{
  "num_hidden_layers": 12,
  "hidden_size": 256,
  "num_attention_heads": 4,
  "num_key_value_heads": 4,
  "head_dim": 64,
  "intermediate_size": 1536,
  "vocab_size": 8192,
  "hidden_act": "geglu",
  "norm": "rmsnorm",
  "norm_place": "peri",
  "norm_eps": 1e-05,
  "positions": "rope",
  "rope_theta": 10000.0,
  "rope_fraction": 1.0,
  "qk_norm": true,
  "attn_scale": 0.125,
  "bias": "none",
  "tie_word_embeddings": true,
  "parallel_block": false,
  "extras": ["capped logits"],
  "init": "trunc",
  "init_std_qkv": 0.0469,
  "init_std_o": 0.00958,
  "init_std_up": 0.0469,
  "init_std_down": 0.00391,
  "init_out_by_depth": true,
  "optimizer": "adamw",
  "learning_rate": 0.00146,
  "lr_mult_qkv": 0.5,
  "beta1": 0.9,
  "beta2": 0.98,
  "lr_head": 0.00723,
  "warmup_steps": 450,
  "schedule": "wsd",
  "decay_fraction": 0.666,
  "decay_shape": "sqrt",
  "final_lr_fraction": 0.0,
  "batch_tokens": 32768,
  "max_seq_len": 128,
  "doc_mask": true,
  "train_tokens": 303300000,
  "max_steps": 9256,
  "dataset": "wikipedia_en"
}
MLP neurons of a small language model. Each row is named by its layer, matrix (gate and up: input weights) and neuron, and shows model dimensions 48-143. Each number is 500 + 50 x the weight over its row's rms, rounded and kept within 0 to 999. Numbers have three digits each. A neuron's up and down rows have the sign that makes its largest values positive.
After each neuron's rows, "fires in" lists the words (lower case) most often at its 100 highest values on Wikipedia text that the model never trained on.

L3.gate505:575503425565468473508501513425505400530524484534554455521515543514516579523454545571550527507545539479524475404492504493405536483455586513525475440573393554608504430531502536540433602414519550504588500532483593524432489570565476505500531456512448591502522456528524480412503571453523518501
L3.up505:401437527502510517616568501491558517450514544558468500525509669465537531586403497574480463478513495445507515484493551449492480483448457577563462385452430552471512501555496545517508560487508480542606477529585426480546517510509452410533485498401523483532520413491513502476476530566450465486
fires in: "the", "n", "title", "women", "human"

L9.gate800:514481485489560507488479430527484508553459516535485456438467478510600565544524530598427469622588504517468487471501514512484578512476608430496493539495515494548470619501481529485476562573380539491469531479438567528563508495473570513398475466482496494533604571491573547524460580488504425545
L9.up800:546544414465487414415543469493516535544589577473500387425471539537497451524613461567446503579507553615536520440545579446470479469468548433543460568463432563395517446534502599499541406446512562522543451466553446539426501540530451457477511537507531578489528443392455539491484629408482500508
fires in: "as", "with", "which", "what", "both", "two"

L2.gate1008:541564477567487403468510567410506475488444445472509467450507510510496460398554505550443546410481548480511486450495503535446548427536498478515565480513416514508523419555486455402505558576539447482593546434432572544559507433469499497467557480441473504527434490438537475456481554497466480483
L2.up1008:462606493533457486491444505497467504473451570495534495534603428489526518495475450527464524424454497427447521443430457527483611542553503436563459412501478482478476424507469478571522488474512450471337558432459445558559485546417536526438520498501518443512538543461508478489508627418409492534
fires in: "on"

L2.gate206:505462441510410610500509539502498531466551521517414536542635570474433527541474509679550501498553472442510450500507535474508553475522542394457501525553508517586559513497425429428518535418530600538493472567521372501479516468588514513586557440548496482531477503586526468515518424425583479583
L2.up206:662448471499446440495450448472424568538464572399469528451454535531437456466536554621546460517417446507467514466444532585483585448394519534445494483546540567496542499508480526503499554478500550451516556571509529636494492584516463461460423519509437491498559493449541527500557484591477555403
fires in: "to", "route"

L3.gate1241:549508476519489577477559520496509398597455521527436464512505475522427508462511578477456509540531419427520575487510449530429515509510606499498488512539523508511485537513508465517436476531436538418470516484450571496497563432491503331469460413487534385412499531437546505457590499450505549465
L3.up1241:518570413552503492505483377412529521469559500505517485477440455392456480509466427575595545496483486507504402569462485530513470445561448506368485499590466559460504575584533521512547557517545537528524483553457421451596522623617592511506491572501503513542469531495562463505515500534507514542
fires in: "japanese", "2nd", "american", "1st", "5th", "3rd"

L3.gate319:551514434442456441427498581438499516627512494553571517462455452501483580616513358593548450391527498551519522557527524461446560447473511544526441518460443554549458516438440537508538488550489497490487488566535450474430546565428459532486415556536428527474505542459438484474490507477473515571
L3.up319:527541468570487448452502407496510496589487523529457603445378464493437476481513490590547554464403510535483492512559523517455533460481546477532433537465471553522568424559544441420483562643393497467586502534457471442552521552442632523514554524573456503558460550464543523465461505441507603516
fires in: "after", "18", "8", "while", "1"

L2.gate1242:452574629535550416488555472476479427480415435532482507470509467441497499539421427560556462523528454441474527456507519510484516525449509505468448497441537410506482557511461627523455520534503552421501525432509436625572467500508494532511453496538464506579499488532548448531496483582571500462
L2.up1242:483436532502447541494514413537509526527482513518502460524530563462571383511463527527461402397559467405528492465517550471472462489552535502569452422484465474479429568510522521557613445541368595449579577581429431516551546451394381541481535552420486521422459546498430500512495554523552539455
fires in: "of", "see"

L9.gate1386:480525575540532498493595481390519515503473483584537434489528519480382455454525420458404492398540502556488475514455486456536445491493526478536464342573512439449476524432367500494555563506467413489517446371481472510433471542525593498506510561503635392568459467519454373442491529636564442507
L9.up1386:556483518464534508453472567521468425533538453445446523482500485527516565439566537504506535448420541516531513516441398496482455505540514466478553486540537558551569569517455516543438481495535486496549573375477523515522531518452557469523493365493446505545336581541529507526508530541479504467
fires in: "0", "1", "3", "8"

L2.gate1417:559516526485473497487517524429446441490501437418549459601538556443562567468579426425638520506510536561506592499538664504431501570498557561462510456570560433463476519569397547480470474478468498533610485410546478487391406578517428500519508506440480445448557479520469470451523481519481472551
L2.up1417:613523504467454480561479486436477502500517499500592360488435478489497412418442523417476532563503538481530462558452407471423534393542465463534535539512461507509555424491483549535512558473438534478528530470422555532463415490579515416575520497417468433512511492500437544538483482517472551476
fires in: "in", "royal", "during", "completed", "died"

L5.gate637:527532465479449481539527502537415507541476534459465502463549491537530510380544475380415506513456445466564489423476472463454516534510528476445596588549407525522573505445525600503510431580488435465449469505492448602566468437524502532602566562479496513466503434485577466459539535583448473588
L5.up637:503465456577494431479431427527487465501373522489419464595529564514541517460445503480523486514520480455524569489508532497456497536467413551480466499481406523510464510478538485431493446498511504525451481422515418379512500539521559512555511537496409408478465530574430464479618452469541511544
fires in: "a", "is", "village", "river"

L3.gate1312:517550422476495459473511560469499471559520439558436534388520456462554544544431505482482505560498426457513432533593501513515515505531575549376465394511520577376576484415471542605457558505533541577554585553546529524515466492524454521623422471484530541529386512439506480501507456439505446513
L3.up1312:460458527552504552466529461393513464540377519496439485450580474487622476507587482546447498597490430510547562514552527614496515466498510521528446535521583557561457523376495562515538587459556499541470532487397473535539455501456476502481490532423489491505485458487503599545515506553476495530
fires in: "one", "this", "another", "of"

L2.gate815:529462459495531519577536482460484440551562569615513438489474417484369555574523391542484548391427577507585467510487473565526604500524404439519504599462477491415501557433466547482499580501520463519504526558525542496459597483512437488576519601559477544562444517549538469483568562495389587434
L2.up815:512547469473466529491502454481549501459495390432490546539551585592411505500526531474515565528520493502419501473541513586545618531473574428474498481478581478503527502455482420525480537581435556472565512420466601512510482461459592504527512562510568434484503508429538501514386532517474425512
fires in: "of", "in", "see"

L3.gate633:525413521507513590445492499457436406499394537482513442469617435538485404464549464553440382431504450472459548500521548579423526498450464387477504563515538497442538511544447641475568463436440448553504471548545547447602508525494492450531495474500503512505467457514469464535467474439512495558
L3.up633:498532505431652490463507490466468557514498466492465531466492427615516462505555477518439557513489495530438448501556518505519430461533481507572438544545515549489567494463518542509515504418494540439549470571418515572551490431608526520462491498546573483550572493455486482499475480472523519498
fires in: "2023", "2021", "2020", "2025", "2022", "2024"

L9.gate1338:475471572529454551500497419534459535486479515440454448446579460403514385586569536502518559551485551439590503473473490605464543528482540566568590522452572345494503469437503556477538515537494503569628558406495564484472462495475464518551494452456525572475474520497432460400410560478476506411
L9.up1338:456576484526480449515435469510430449451516414379481429497516509498476523521348554581561437580486520439514455465561467517539565420511561401470510461510579468444510597597451425494600493533541458517455523533601487571552458430473569510506519486490537490507520434493454567493447522613406476567
fires in: "of"

L2.gate756:552412568436585454465528481565529532584480522518372470502510465582541458531533528471434495560492550523417472426583501606479510463478588481469504579460455512513507475527495454489547535521497529492501499532405557450565602492465422463479428562413549528502470481542479558541401458505441488516
L2.up756:539590532456543472472528470479471524519519491442488476534628533323348500474492491465559446511537507622554457606500493561495526604576466430460448553564603482553509510522448511579472498502513522547469625502451427518505469451522530488510569525531514467509389549464561464531491583532485520498
fires in: "most", "best", "other", "goodyear", "highest", "more"

L2.gate1434:555509510488457512489528545458423502492562514510411516500525481401538546520486540472514563446542434493477533545459466474432511545470537484483551559502474420540563560443434469528491543528454542480560483479460561485544476646575523483528539477436461512547292481443514404433467480501559564529
L2.up1434:565532508476516498520539571518468553484519474437435451520455504392481585477501490459524538465543505492441615477522544567488437539467551558475449504521479452560395456391491491539487507519542504388555438433433523519484486653532561484507529502345511457554459546450427457390458466491494477539
fires in: "japanese", "german", "canadian", "british", "french"

L9.gate1344:450543482522474421440494542455464457448565517554464518473504469543544451403532574369485542476456491344571472435538414472480516595541603474536520513581469484528559434436493664511456537510499560485468597466585445522496495499519457457531585495586538501458442526450571436487489550416398484491
L9.up1344:484510563466473411618475595537535413509511444554541510516419642576409461458493419504469518427518462535513516553464472459483414447558480572569520482493482558447507472548523505383577452445476553506581526493484421390415543509468498544563561518526432487477489535517495450518522486446410465390
fires in: "a", "an"

L2.gate933:436520528444503506478439463466461432491478581362512486426535445443440423469511502602480442516522490477536490541537494475431605572422394456494479519491490486519531504508569463524539505508572446443552376490577424453538437433417554589534454554449573465562403460507540494474502547443555568518
L2.up933:522547551546539590491555528484491519493567509479478503519516488492438475571563465558509491522552455437409517486431437506555424515524543528502528453466465561533558491504491587507444529458505496487471531514457505464563564505500521502481437460623608517550492391387513460482386562537553523459
fires in: "2014", "2017", "2015", "2004", "2016"

L3.gate30:493526512469483545558512534443476469467448444500579510390473401495456456547477429573469512475490390484561499458543594511500528436527527469482457530532398508439501453529425542514494586500486491516466455552562505521579410508508442551465496542506551447493490384482469523512502561514485493470
L3.up30:508433489468460560442448499482496545492450471465540498457486481442547566537546432557455439484489460488454524529490490478497585563552364442625484492446429558494443448468578496524505424403446437481496523510505430492433547539502527471432502525512487522528504531567439461499477644433571508541
fires in: "with", "in", "on", "that", "as"

L3.gate537:514470523591458529511539515521471514584507491527432419519476406529589457512526594513407478520420441495605536508522444492497611552511610514573470439575448461483453562525449455527502441386529530540480523489503474474459437507418419473504585468406576538564474476435538490493589469448480490490
L3.up537:513448492483442511625491438407519539500541491520443524477509516517490571552579512598549520593434432528633594474503552538488487548533345554437561508499520484532516508425406559505523504421452531531454513582589440462495487580479575444501489500501610529515515469449471488470487523525534469482
fires in: "a"

L5.gate266:495383471498531492448472460501480428567475537413585554469454443478548474465417527488497510506659549500555578549480420527465501499453438503462527462541477489450549476445568500500591538471442621528486512485408554474490441425472492526519453447509454520555501525436591484492547541513464583532
L5.up266:461494527516552548479470557604493507455545453467575474508560494525583473516492560505557458454509396550520510511465509520506496563467584571469448524518560480445504533537483512534515472524371469539540440486552555571533514573525466592603537451491521631564501485502545529481458514483483427422
fires in: "of"

L3.gate1297:549497506511496540593449357485499506483489575514493536515506425446604466602479476501534564591480506474582532554531469518358557562497497493523557583500416548463444560549510547447405552506497544502419544450519536488500447486471496401437483493483504476466424473417551460434561542548422450546
L3.up1297:531399406530513498479450485566504566397585571477499488454504502383558417457512489471488575570511536538434480462499443457450529545514423413567500503500514388554554575485450529444585493478481507449445516459552509503579463450542465486465568527475453488497488450534493494477485583485463561411
fires in: "1989", "1987", "when", "1988", "1982"

L3.gate1357:539528487437524571518493518476399490525414567422371507451537402488466529468479524561439476534519534507551510472484477487389547533504544455562526557510458469544500522522474560523435568547449459490538453546514528523520428537500549396458572433523418499531509553486547453426454517460495564584
L3.up1357:527412489482552466343561453442516513515499473484417463508560562574419532449480538488439450518524521477463577520491529471403431575432611391477476465367506404424506492541488508402540521514507403657634437514526514435470515458505498589464603468494523523537478464559515491428506519552483514597
fires in: "its", "his", "their"

L5.gate1517:509522528446472448451549612467458504495471522564489521433515530578486474509522458491447386462461484508423547506462583498541588438485533474469491528570462526446600439447476533418506543511428480511412467552583573514563479489524489542469513533497525481505469476488542462465438482466475538657
L5.up1517:454448507454426535507487467489472537519474470556542510450559552487518539449419480463480488400527499515430573485518514508538596557482535437528566459569490519482405467508541464538545522385491519506569526496465456483487560467473477494382468481466527496593432611460539437481453506470464594577
fires in: "in", "2025", "2023", "2", "2024"

L2.gate1375:444493518541546557466451545391481474532520561438509469421532454556458559545413568532513428515416541617514487518448434473566497519508505477487567495528590525498580421469558483487494480477471488470520514496505461639524620495553425512587445489460539542424549480566517495392478477542526545592
L2.up1375:531498445522552545493481523418546571460546527534546617476554487488517469527573558549579433481472426468503527550620495424510532485451517524531590455492532605491494523495459544451456556512454464525510459483504446485465564453464491513480506560613503515551511490489492443574485526528492450490
fires in: "2017", "2016", "2007", "1967", "2006"

L2.gate1442:554563453487540425525462525543468409527554553498435467412506460488427483515457550510560528358431423520496551465519357493498500573437489544541502473564457582509521453407455501521388460502465495517483550509554482473528462519540552496492578496423484413498565435438509497505464484468530487471
L2.up1442:501520492496528455457505551570447456506448511525517438412428423471550512495457537471459451541528528550525551448478509515410526498591522478501415404570457530514508493512515594543584634534533481559486511466408566468525442512540421550522519554572455621552566451519502512418579571438484471526
fires in: "california", "angeles", "colombia", "canadian", "canada", "chile"

L2.gate795:369537569569495535546537545509508472498488584512473466458536450492549423516501454552444489457534449540586379447483528508468559505489532497515510517543476499501545532589465565458517479426482568435545482391427501472447509512539583545511484566595593551522471515482523418525506603400492463514
L2.up795:518472535458431577526506510530583577491570519499468499398534449465530445580498485482417498483487445490566508474521455504527454495511505540449433546544465378526492526520474484504450500503503476469483486452408505489535428593494506519497521561462612452532485536406383529518530556594450483445
fires in: "3", "0", "have", "produce", "5"

L2.gate885:557486516437483540504481466410423474542452460516539542335471469503436441528518534549483462446525495423508502507465463501508487553511467463481517491608475476502471518464395507478545565486507492575422469469591500533476538511526461471472514449500559500485392475459549514571498566436522411580
L2.up885:506500522441439432532526485538454598616494522566352534432560573521476572498523445552467499614494568571501473548579505524443515544594469409459624517410478505524430460479541539464514514477512483507527416572529390538669430448544560488442555538403477420539417533470524577478481505470511518588
fires in: "an"

L2.gate129:518515446404590504488467537469417459498578489606495528456496483487477518581398562433537432549532570496502508510540497436484521509529604507553492521546483585473543420496550551481521516499527561540489570534527510471639555471480510479516408501465499499439471476481562524547444571496496559510
L2.up129:546455492445482525532483475472509415423488513429487527484442485495591438470402471518519462448524521625501557492485504481593485567500451532486529552573540535439467486531559571469563502549534483534502521439521487482571586496420410480435564484519523509534622527577538502359480507514557533613
fires in: "10", "30", "15", "40", "100", "13"

L3.gate887:550557531574470513457494545492424527614535467588408503421503471457435497494498445608492499639414495474480432460468497531511490427535615504567457462574466464450505441538440543564506557537515468445537505398577514485526521568448505522565515550456508479532464452456573497493533538511552497543
L3.up887:568471567500466501461503388497558481498509582463504471392521463554468390513505548612543537468473524550433466539502493545504545449520407485528521532510419531482529459498539542489446510522437550434530570435468548525593473586505489560582583407557495475523502429524366512495457513558539443540
fires in: "on"

L2.gate479:564509429499398447472535540427458417497479500587454568457479543459516460490588525539497498552576552494664400481509533401530446544477544474452576558595451452441504483495589475444412602529477504524556476523496479477585515472480520500560436514527539404522476523483509450465459598524536543529
L2.up479:569436571553471442514493485588511522478494436433450549463478451525648524545617496430447396430499600462439580501511561441613438486368498492539457495493535530461483372506533507571521490506604453497438506440505512587474588450395536513495482535482521554495524545443477494481424490512470485472
fires in: "2002", "2003", "2006", "2000", "2005"

L2.gate1409:480433521543461462446521518445476462498449491431500519525434557449500490510514435429599452465435529589563482496559465460438514572498582515358510494509526554578512479515529537541447489476528624556532493547478508435586535458549485461522463482540476472521429453397449462477529495518502589548
L2.up1409:515434487460449379480485514541502495546452579478502484533458501510515488576568395470525459489512501504507505474586508563492596437425524572452462423512582496528560447435511564467543583447452536573493538496423512374578454607538528563381496511489507580535422585475512465482433500449519542507
fires in: "his", "her", "their", "sr"

L2.gate726:526515464539460525590565474644481475523409503516410470455436467433508507466489406537593482568404445406543432466524558502491624535501552492425546509512424607575504455473517573549417500519526508534514513519499519473577486482533486449456665463494506508468470471574461534489518525432442495558
L2.up726:582475494514560484508513442488546604555436474479488377465439574457614481416426484463552412486392515463524457545591491500468458497470419409442551454462568434437466511481534483518475518461436467526494480525490469477538523433485512550494493560509506517530546454466473462517553508482601555430
fires in: "in", "for", "during"

L9.gate1504:616438531584526546490454495535483420499531544502531566432549492415514495454551432482466513545456444619532491432565438637460622519403620489535476501499559472560524491524423608561554575480530508547561464540432503411491516458449431466459514382500535558571522539378491491479514564465503478451
L9.up1504:539553513542476531544460551537460490515416507508572475542429449475494477582471462445609365543514433413386561491492494499498496573533546462563512485429469561558463465434509484475481474438483471533478458498511488580461504537590512531600495514608445518489563483569548418600564491522438439483
fires in: "of", "for", "and", "in"

L2.gate1474:459546367450483504522572449449409439552429467478512518462535480462537501559489533534517579433500448491468499469617555565444550588512516428570540551553492544521571502515483529557406502478521497499433480435472487567580473480476513506414459526405464454510437554452502508534527533495496446501
L2.up1474:555580493503506464556494581575472638456485468542468547480526448515483588507457518499470442528503540484513508577461378526492440398420532492393463500479484456469529470556564487497491512448532583456514457528481480554504429470472431466568528412505505538441446544489480515459424491471504513540
fires in: "24", "23", "34", "33", "54", "44"

L9.gate238:508474496449464449539567504516527442570581538500558480497470464435467431478552480510490506476384492511596595468534467542515543435496560517539497436630548488441401429529516465417427506496415480483485561464371618550457471548526538516466403513532582501533508480429498461513597498492517500516
L9.up238:519471567413498458507468469529489593589561460515512488466549505494521505560494568511508565476579594418457480513571508556484550421617501515406509485499374464474481560566509487466594432517550576538600442561532527562524380493527571505506539552553491523564446532397517452446464572512511586517
fires in: "after", "for", "before", "while", "of"

L5.gate757:523494494495591516554511457526428543471481571511464526521509405467548404515564488622501503485489514524427496414473460532533606548471497522577526545481545470480530474562489587462500496560512509567513425442440522615499574523565481422464591594552541538566476457455415489563487501499445512438
L5.up757:617493541466534492478611458464509511538540564484470582572584525599619520406494575488423467446436497598487466582536434480500495504470503472470498471559522483571595413417475566435534500421512518446543564555509469512403527486565578468496471505579533444550568405399422491474562487449452484421
fires in: "had", "has", "2023", "2025", "2024", "2021"

L3.gate1468:481477469473354537569482496444474453476515471567559449437614498425431506514550522510527424485533555485504446541510495509516507519505517469475500468602451531473485420494443547451389525477479608505489482482507546480573441433513407471534461473472514476519466521426509432559507593459494483509
L3.up1468:533591413544461465510512543483488406483448528557500537508573510552463376456437487498491545588470582461530435420454369439519483501506525533543462385520570446456479483399480556509529521523504462483515376582529538498483389438476513543460480445539531538546575538476551480494561502496515532448
fires in: "in", "on", "indonesia", "ingrid"

L3.gate224:470484478537431533490485476549467466435402493531557485465518476374494491495522550599564524544518539503519463582520558590429511455527495591487481572569486468472504510509420592531584531494455480563488519527553482600513468525482425496607450524466522457467508506472561468418539562532488542448
L3.up224:501457521507483579480529547461505497417528523558523438558497556469518475585533517426548479482529545441495542549513468586497463494477485552436486395598440501474508595476464535460500474536426451473469456588454362503522481514417469477574540544486364399427465541529504512507530450558489496474
fires in: "by", "of", "for", "to", "with"

L2.gate779:485432451448466486434487477540508508525448474460473512537441524489515563523460541558517464470585516397556518425511517535477477586475475468566478645425487492612454501532459533490467461388510493535518470518518425356534494547638616358521581491446550527574518559436539478563513501435379521452
L2.up779:445423519520510556535528555518432498475462511512503407427604433467486524516448518462451518435492447477525546561458498524494509418484566541464504504497505504485483504576464506459501515481455580501484518513449489470546561587522506466428478450431521507511460447432511540400485518359516578556
fires in: "german", "english", "french", "spanish", "female", "polish"

L2.gate712:568437381470471461500568522402498554591546525491517432506571496560555526503492535480477579490528551556518514420533515507455467577428510463467488511532412517442516405554560524536520519447433500625539424563531527436506561543470524515483530466430478589562529518394446554467484538434556502438
L2.up712:487428453532455457434505489505463551483567474486525502469375509580559528470503446445443519561478494523474533455539549491479524504523466410482467453541472464508536457481454461461547422387520476550499405394478564497523474539520529557460459492420569544478493504411397541404471497455608526488
fires in: "the"

L2.gate1150:472490521543526496493503474442465524509534476579486481486466499591513485500460618509491570429480519406474402494534511494434420600475471424502575453518474645519516463520460498524500525404474465498506479525628384566518486523455486518437499512433490513533523481397534490579489571502517433533
L2.up1150:485583516483503395572454622503494549471592526551490533500474561440483504492625475451602485556568464545568512499488564505480486533484369436559447558575547527540477532576560410503483496506485526488470595548544520493533527410537520473571575377532548468550488529473510406575551516429492517491
fires in: "can", "may", "could", "to", "should", "would"

L2.gate446:435424520494499432541559528438538450475488476522552590463509502484460452424544542467494561480453548529517474518499528364518633423473467498412455563571429569443528500446459462524429520397462473601415383585581536497578466541515436551457532466480478519475475412487500572555439503488570500463
L2.up446:578539544451470491520633381434533459547532559485549457497482550500487418579486462512511475446550495445525551484480528512534445480404530573447547431558430477549574511417495565572479449411491539511512405472482462480428513458436511532400476518517464485528516474530560457464497489466531408504
fires in: "2001", "1993", "2003", "1991", "2002", "1992"

L2.gate437:534424500516498488583510486491487434571459433481517429481553499534439489380426536608505553567503547412468576474479438495527528436524579463514531509615554588434532532573416489522568397533530567529523501501480452477484595554491414471537584469506460501597487456483504498563521484470458536486
L2.up437:546413503522593468534423441491497436521461473505570391536515487426535468537533526519512513539506445441497475542461466405490486521495527490510587483491467466500478414543473410505530455595516455498436459579465511531445519518525489472487463472413505443521525514444491556458392504561502579468
fires in: "in"

L5.gate0:433489514453575526470445545473524497546401477464593461471471468505441534519487483566523429571497501485529492581503473600485534535520539461534619451501524423490553509557481556571460506522555515481553447441560531492478615547517494531592487441580423458536393467433470472382535540495404527506
L5.up0:531571503508532471485514556593509454514490590466524529500463564523468559548429540504478503562524463476465519506522436518555432537525416499486620460496508499564526493476484498533481445457500455499543397524555517519383439569539561471565434446530490429516438531520505464536468510601469512435
fires in: "awards", "games", "championship", "award", "championships"

L2.gate1092:564506614443518521395524533427448447521478491475515445520504522480500496559521499514544428476437546531572411576537522561436560440464572429487539540476482481533490526521520477575425471447481501642459497516551569572539521520504570495449503554490594487487451482447507502518404537491464535515
L2.up1092:564571443509522430473500439518502489540520428535495514460468489440473550494563467501540453466428449439474516459419550504552508501628513546538519471494572545436457421482423415511506544448515504391517539478461531406482479558452616553538520558493440483545544524575487524437506501485412525474
fires in: "for", "as", "of"

L2.gate237:491548560505471533543545507543505412566496495481441529504473561514562502494542454553556434546411534525484481479523527637557513482499510463484534559539403545490537471509517533511450528519508465434474605514435519569540403579583495528479561490413476540388424440445589558443536443493475556496
L2.up237:491558487549555527475575457557571508477598443465491511522505523474522587547570475504510475505589606560563535452488476523506445470538575473561505460508453500546514475465445475449540478514514627580546549574498487514419429451583485474482466418392526415510526474436470514473543491464492494522
fires in: "he"

L2.gate480:589560409525493490511672537388498542497545472596476556459460421535483485519531450573459485492541466435586448499465457472543433443604598522437419519491490496532549519466490538471450421446406528495468459623514463575556531516518522487422545493469463490578457532505525499491448569465568499460
L2.up480:459559506464535516446534528566505501405468487579522499558450540567450490413593480445513522563587483525515436573391553454603461468548481544408576440514510449489481515499505429524471546576389523474495499504511632581451530522494510480507470445454510494460481435456456495457491424498519526468
fires in: "1", "17", "12", "14"

L3.gate190:520472482449506494442608564503506437512485426520447470468480533476397439477578448597557471498469468528521417472553570503389539499510428500459497451488512434514537593444371482411476427512550508487470470567550444553554504483539563562495514478464460381442473486534595512548482544494535542601
L3.up190:545541478540587402457476415380494504503514421475483467485443515528521470556523606591519524522407454457458487495477497486485562496469513443558475447489489473562534478527422527506545564508538567429535494445415533464533537598463477461477474473510585461497494471360474455514474454596557552539
fires in: "to", "of", "joined"

L2.gate1379:476544424565488446518479457491439528507509501537485454445479518475509452576440452559597471454499449518413362470601461564488608432533450444499435564461477543541513482515402592455485458479474492420476548638560451586512412574463551426557561634456567549522546471460484458461507511562589461470
L2.up1379:469463556441580493566532468508539531456517431476515476534512655513510507480429543594521508440504484590401499528462473561494461522566502475460488435506540573523504468580501532502411454508498482521421524501526494501572516525563534438565550574440549409546480417523451504441478590482602550480
fires in: "after", "with", "while", "although", "despite"